{"num_hidden_layers": 16, "hidden_size": 320, "num_attention_heads": 5, "num_key_value_heads": 1, "head_dim": 64, "intermediate_size": 640, "vocab_size": 2082, "hidden_act": "swiglu", "norm": "rmsnorm", "norm_place": "pre", "norm_eps": 1e-06, "positions": "rope", "rope_theta": 10000.0, "rope_fraction": 0.25, "qk_norm": true, "attn_scale": 0.125, "bias": "none", "tie_word_embeddings": false, "parallel_block": false, "extras": ["capped logits"], "init": "uniform", "init_std_qkv": 0.0659, "init_std_o": 0.0116, "init_std_up": 0.0659, "init_std_down": 0.00823, "optimizer": "ademamix", "learning_rate": 0.000563, "beta1": 0.9, "weight_decay": 0.55, "lr_head": 0.0081, "max_grad_norm": 0.5, "warmup_steps": 274, "schedule": "wsd", "decay_fraction": 0.828, "decay_shape": "pow", "final_lr_fraction": 0.0, "batch_tokens": 65536, "max_seq_len": 512, "doc_mask": true, "train_tokens": 387000000, "max_steps": 5906, "dataset": "wikipedia_en"}
MLP neurons of a small language model. Each row is named by its layer, matrix (gate and up: input weights) and neuron, and shows model dimensions 112-207. Each number is 128 + 32 x the weight over its row's rms, rounded and kept within 0 to 255. Numbers have three digits each. A neuron's up and down rows have the sign that makes its largest values positive.
After each neuron's rows, "fires after" lists the tokens most often just before its 100 highest values on Wikipedia text that the model never trained on.

L2.gate309:069138049088139115139089094133151153153162124105152107161197152099102087111094142108109134082149111141118134144140201128176175118093148123167059137141144166099090152141117133134111135141099118143110066141149134117080224095082203125154182162151147166094134134133085130100113101091141134156
L2.up309:137131127090143069112136156115102135117124129130155098125125112117086076149163202113033123181146127129129131192100095179144167105128149143110129182145092074111107153155176147128119110124152189117074075122198071051146100102050166142159113128159067138163147101113122198072121099137161188112
fires after: "S", "R", ", ", "| ", "- ", "M"

L7.gate120:131139097074173107148177069138169154113125124112135113136123144135136108164173154153061115099147130100161127102140097105051134132092131142135117117067131152150082128114104121094156128131124082160104096084086096148062207156121132062138077126100128165093104148148123156169128109160088098100
L7.up120:110131129130114149112103100132164198103074136133155187127112103131065121120109094086121099130136140082144120154141149114106120142130146148187145082153104091107114178161156061168114066157116070129169133095128068115124111169053096148127188121159081151116123133133131166086121114125122126111
fires after: "| ", "|", "|---|"

L11.gate339:141080165070138122100142148167099076125118163126154144147048165120130134159106164097121141076107120131105116169125134199120119126139164113156124112147088175175127094146119094131090111150137084132166095098129114061126202096158169114157119152108129056134148162131165167087177153122127075140
L11.up339:100127114130090158234097137109129112114149141107149058168175069092153150145100124122168054125125154133181146174141123160091177151063147091161145135186094103123107187130069080164119131127089117164129162089126171116139088086134080123096130060137046079057077167188133166157086108148115142159
fires after: " ", "— ", "h", "g", "\n\n"

L6.gate101:121118133115113097199145136180107168153123177129100157099175094085070091131145131100144166106116128127163154080147153108108149144119131125156124165122160141172100110167114093163108153122123106164092160119074166055067156089107140106139070138053102078132128078139098153106146179118155110165
L6.up101:142178110111113086103097161140163139097111130124167139152082042082172176099108118130146079154189115107098066100075113149122186074121147110146054111162148108060132140185107124115120146138149116148131158184153104155108109146087134149119142169151115147112161139153077122190190096098128127078
fires after: "| ", "9", "rec", ", ", "6"

L12.gate258:134165058125168155160183086120130098155129169139112155087158140091178143124060146141087141095153101124148157120087131139112156155100126150153103082099100141089074102128130127131153057103159109097092168158131168056170117136106144161108181081116139166170136167166099083117130120106170139152
L12.up258:126098110133081138162117141112141131134157099125149146147121158120202111113125091154113115153124121170174118095124104166116112175092160148159112142136089154119099174145145126143136063189130163129146115119090107209113108152084102130122111176183080188127133187143089112048106177120146166169
fires after: "| ", "T", "R", "ated "

L8.gate216:170128156121150154085131141114090150100161117142146110101127144097129111131100116135105164115081105133164190116119175183217130183118087154110110159113135147168159098108138097103138140183131047149130150159121122151095168151158100153172165103119158081105107186131064167156146122137150098134
L8.up216:168181107124093095083162094093153193174141141065111131134155075163095105104125160105160166147061168125118070167121147207085099130123157143102115144110156197118129122099167132117121104166143167111120169110161155067165078161177092144163165107145098161186138161099113192120099164101132144143
fires after: ".", "==", "==="

L11.gate266:181084108170110125111106111150108145120164097163132109122113158114113126135093088100085193158085137159089130101115138144180108149140187093139101173132152145156108097119155095147130092108102106137131107112126136105122130109103124126154100103184109121149172067137088077139135096126174173150
L11.up266:154101101140098096162102086132144158196130117156179163110154150139064108133130135126153181193086140171111118172174115125132155152148157089160145153169160169174107094131130129096135084116151143168095100094150132164108165170093174109174105121142158101094115073177126140135120104160166160146
fires after: "p", "f", "$", "r", "P"

L11.gate283:117154158092135137146177120102146104201136127184130165163170159124080099106137134161134159154154158141146118085115098118080171167082156108124131067107120144165084170158094183132105140150130125172164102208107127136128130164133156096117171123065102108154134174165089131124117099124146120139
L11.up283:107107119069116143126114128105180140121097114168039168181115106138103128120110165116115109149123106126101102085216149140121080129166167109125138141170069166123146144164134093096105074064108129153150035098104096100125155082105176115109137128151128062167109123091144104152132062153107162164
fires after: "P", "C", "S", "Qu", "U", "isod"

L5.gate606:146052107089137145125058124091110074168079126103090118127104163119135112119107061052102132132157199140110146149118170090168146107139116166114109120076168149147100178101127100095148156113122129110096121100117124152124110046137100165184098135088136095120103211158116147099145123099088131096
L5.up606:122151162167098176154120091116129095169130120046110144099135145153090137181180098110173169086106094157119104144116134146178072082130150186105115153125060154127138101123093093135136161134153142124121158128166139151110199143115172175081083171081106109180099150080101139127115172124114103116
fires after: "\n\n", "T", "B", "P", "ach", "H"

L5.gate447:106191105110147095142135060128141051143114128094122125093141136137079123108134097111108152180110100193092117107079161109129088139134107026111104115121092146123137147110092125175166145099093107220166059116181097043114154125108115109133082159098113079095131109103118170103207096092090130128
L5.up447:085182072065079125137113157097109148127121094093145173132150096116123137112166106173144151071157158132104109109128211170145142157150121142104148161109056111121085166188100093103084138099168101125073099149107166138163154153112153129135165129124112160155204164184163149160158077094168139150
fires after: "S", "L", "B", "el", "D"

L11.gate0:151134113109114124121104105139174168155102111106126173116180152086158145174173154072116129130098090116151040083117131162142127172105164093089128110126119100131113161137150158081108070115145117143150105161150157169106131086144161144133133130194082074152150164168161127142113124128139074129
L11.up0:090169139129153181141148092058164130132133119177154110140125127111126090140087173158102106157138100110123117107114104147088077107210091130150166132175152151179099147187070144146120141149159081115124073144125096107097149130173113144138195113099125163151155105116089090105128100125127124134
fires after: "K", "T", "c", "S", "H", "em"

L12.gate237:130169133119165181107083141104113142110137187136136154134094138069156100165147142102103219133081085098176107123141126154086121145155138168106095125173136113104163124113131155167140096210126186119105146154156190105151136087067208092154089142142133097163083115098112170076163104149128117150
L12.up237:145124092128122123160115121118165175085203106177133113168094133120088124137144098132061105149116134122142091081144175189099133144095125079172133174126153123129095088134127125155154106102083097124105146088158121107139143119094189073110163122171102135065149064106055156093140151156199158173
fires after: "to ", "f", "F", "d", "p", "w"

L11.gate170:178136125087169148122168121145175124090203209164129138208154156051124110087096092091134150132143153131095140122065154154150175169133154106083120108129116176128166112079115114124108112112179107150073194150166142106069134168115174115142143139087109172101170157140140126175100177083140138179
L11.up170:133107125117077079162140089124123147107145108156121153139089176135110117125116080133138149157135145114158176223090135162098118160141077086100124177053184214115098135067124139182165146127127186149096125113117068101137119104091050132100070134143173115102159090115104156093129130095033149156
fires after: "B", "f", "fr", "b", "F"

L6.gate523:153099141152181152110127170130076165186126112122150162127135167077156131138189150148089159114166114150108153100105120200134115114140135089087151168104159196121057112155132144131077116120140184142121079104113126067158098168163108187079092180119161139090121135110163145138165164175177167131
L6.up523:103102182109134131070132125175134112184170142131106094107060137172130083107147164142111089081059075138178105133151141172148124158116118170116109145093108089154122134156119127099168117168201145113157136133084140161176114111115084186193123139129104136080125136159154164097162149127104087122
fires after: "| ", "ill", "ir", "ad"

L12.gate119:153074123074111121135152125133153133210128101073129114121137139130196154143129122120055145131170136097132170078148178168123119161159136079119053141140153174130082181107139153096148036138141065113090152137068139172133171162126155139118165131111161149175111151086149126076185123126138112133
L12.up119:111143075048113115132064141130162115219092096099151086108148142117090107146116144133135138194168101100151124115129130154078127147107137144134150065080118089110080102156112170094154124072142137137132116065113089137135129131112105123089164112135114136169169172118092121092055126199164119161
fires after: "| ", "t", "trans", "l", "C", "c"

L10.gate266:138166163135115136128121182157111114129110178080104114144070176104105124123151121134083135150145137126192133123115089088153149162116117116185094069197102121139103109088178147113139167096151144139139101154128166084156124106125145182161116070041094077095070181184142131134102120096189096082
L10.up266:146124154125134113130158099094163097214094118119180104149120073045142088108093119146111153118136165119138114071170112133144116110118161105063132084105071115148179144112107135148161112087120121178086060124121206139092143080111193090081116175169163066148090134151132090100157165141152103123
fires after: "L", "comp", "C", "Br", "ic", "res"

L2.gate281:083116122178129157125157097124094104082132178144155137096093115140156090143149147147071094061152116168081175135127104172116125117148066082144108170117126139111084073128095120119104113137164121184101111137125073189129080067162086146090118129157120074078165136153155111083146092182118089104
L2.up281:121195068088114102135073114158108142105145171103137105110125192122087120126140172159096105061108069141097214108163095119136167180119084178154145101092082096121159125133138084073155085138106104112175147115185161091107135128106119135111150169128138152129156145115121161126048146158138136134
fires after: "am", "st", "nor", "sou", "w", "con"

L11.gate80:085130094085126152091058131071117135128157111133171152138133136103163139053111121143206135148105123184111139132122134168117166120114148188141167108137086137137197104146136067148119141160153120102158144151152130068113073066159149152130120137140135108127137167118159103119095146186111115097
L11.up80:135133121177073145095121141083109110081116171152125076159156126106143172095107135118115137170110157107097169121144093111174140096165113073106138102125095148153091177166077165156139092141137108124144101144065176140126064176101132094147102094123130093105151114047112158102121090103142118094
fires after: "B", "b", "T", "Bro", "sp"

L10.gate481:136160069164189136144154105151127158139176156106128120102126161092128120154115128134170116139132108115093155094156148168135156145136091129153111111143142110054130066154147171168175059169167163094100129107086148093122145111172066124129152171168102163119138073096029141128144158123180126119
L10.up481:136107121131153110125149159121128161170128157143099184127165167139131137081085150102156173100081119122040086141069155112169167070101106118099176148160118145087078120124135136113130070124094154160121080109173198097113116161104145141150136149093088150100202156165166116115131119094114083155
fires after: "==", "==="

L4.gate15:154124138119133088114123146146175116135111095184157176147126170123079144126116105075160171087178168143129089183141169160141119134127151184115130168176050101168157177156078094155111122128150154150102131081095086129109165129150128115101142078138116150147082121068113166161081135093077089143
L4.up15:125086080186144110192131198117070160146116156159163109156142110042172125152101049147124121089096069106142094102172129170159105102114172175107136139123162160176130171105171050176124121144148153102110086133099085052120145157050052113140122160122136172165105146136104119154115094066148175124
fires after: "F", "S", "K", "R", "r", "ef"

L11.gate130:153165154174137125085115113171132132126179097187170145144122108076148142134042165114166184193108174104106139120103133176096159141118160140145084143119165095195092127160128149111088111085118117135134132083125078078116128129137135089194155119139102112197150100096140130170110083119133104163
L11.up130:114133101204050123131137140162088104171168106116161076147122102070149084085130143189167074164121060121134092127153126174115169132140111106153109097125159118187083123156120111159145135098152070124130104144118099127114103173110141144143113109071079172146222085104162160119096172084097112153
fires after: "f", "K", "F", "ig"

L2.gate521:185088116121131138124153073101129172125107130093144150132113179145089179166125131104132178116143107126132089145104135102076112154127175108102116096110158086131103114180131047139071137115187138131145083097131139081131114141110117181130118120139098128158154163122172133152135170164169080105
L2.up521:078104129150135079149150104141131093156116102105131179098080131208161111136111125126121115130100086136108095130060096157157077109189116082054150177118147106151085086175114153127132076131099175104143096150122170111103101123145139108101178159166097120198128158140117137087115089132125158152
fires after: "ro", "x", "if", "i", "Li"

L8.gate568:111143180079172096152097063139138117183154146126189097120138122150080106105124105140075160169087159125167091191131108131166052145099105158147072116115081116107166088156060120110130129137082118138091090105140090121167151080107160077147090141122174123172128094160156108097164117103141136162
L8.up568:073184150118121152145115166096116203097126078155136099065104157172121132104131153105179159111160128146097155129080099128168156157145124107113105113137093130111133146128156140120118152160125080119111110151131157118122122119105158158116110164075115143103119148108087169161104083149126149089
fires after: "S", "h", "D", "P", "K"

L11.gate278:124105109056141157077164170088107093097114142183172169185141102090172167136109087095153164093085147108081150110152117141089170106204127121114168156154152203104141134115106107141156127120104124179142166146092058083143161100132138179137109144119115093110085105104157123097150163123116158161
L11.up278:153123144103101115063143071058071117168089132139170139148132125094121149055117051107146160143106131150114111075131114092112145060123191108123102121090142172041129134081091081082178104164130100167134117106107092144185128109092176113189107123148122089134144127074158133109173165116057135119
fires after: "b", "B", "sp", "eb", "ab"

L5.gate399:124081118158148146129101175136118155101073113100120129160130131135101105166153091071100156132134138139151110109126168115193143100135133129153206131101088151075122163125174059146116066114100103125169147144148097126094128119102112157105117106110158126148092074114140123066136146123091109145
L5.up399:085153110171077118185159096131151132078098130118140094137175085139129118140103179095129152188111151086167153169090160111114195114127050091152125108128110117183132107159153147106111135122071076082110108166164087097136063141129134131170033159052087114147122177142168152113106174102091125169
fires after: "re", "C", "de", "c", "f"

L11.gate72:136097080103159132106120147118168130106114140149098130094129193065141151178154176085135166092152090136143076143099116068187135123113191131165178084115139151065079147119175198125151078109084155131182130099132153143091108108107094168148141133140134199105155114104136082135063113140133145089
L11.up72:171097132150191105122148071172177143199126087115094144094147187102151095176132170138129138136125057130075170154149078160159154100060156190116126079146164198091103152133096171164151149151119107086091140084085101181089115091178114093181085182140140114099160116130184099148089138117119107179
fires after: "C", "c", "h", "K", "ir", "| "

L2.gate487:157141091157118096162137150075110188100047099143085159074113140105143131171106120151168082144119129103121139064174099185142094109178080127131125137160154196073139120125151131103187164148155148117112099099066151091079123159115117130133109123122141129144169155091101131116100093187128117107
L2.up487:157153096029118126151130157167061138178080130138086103112159155102124167085123139158155132146078145153158215139154153126149122135136109118112144154127118125178128147209101081108065131123148090123151157125115176130080138098112087119112131120107152077136105187149138077066139134106084155192
fires after: "w", "al", "h", "C", "sou"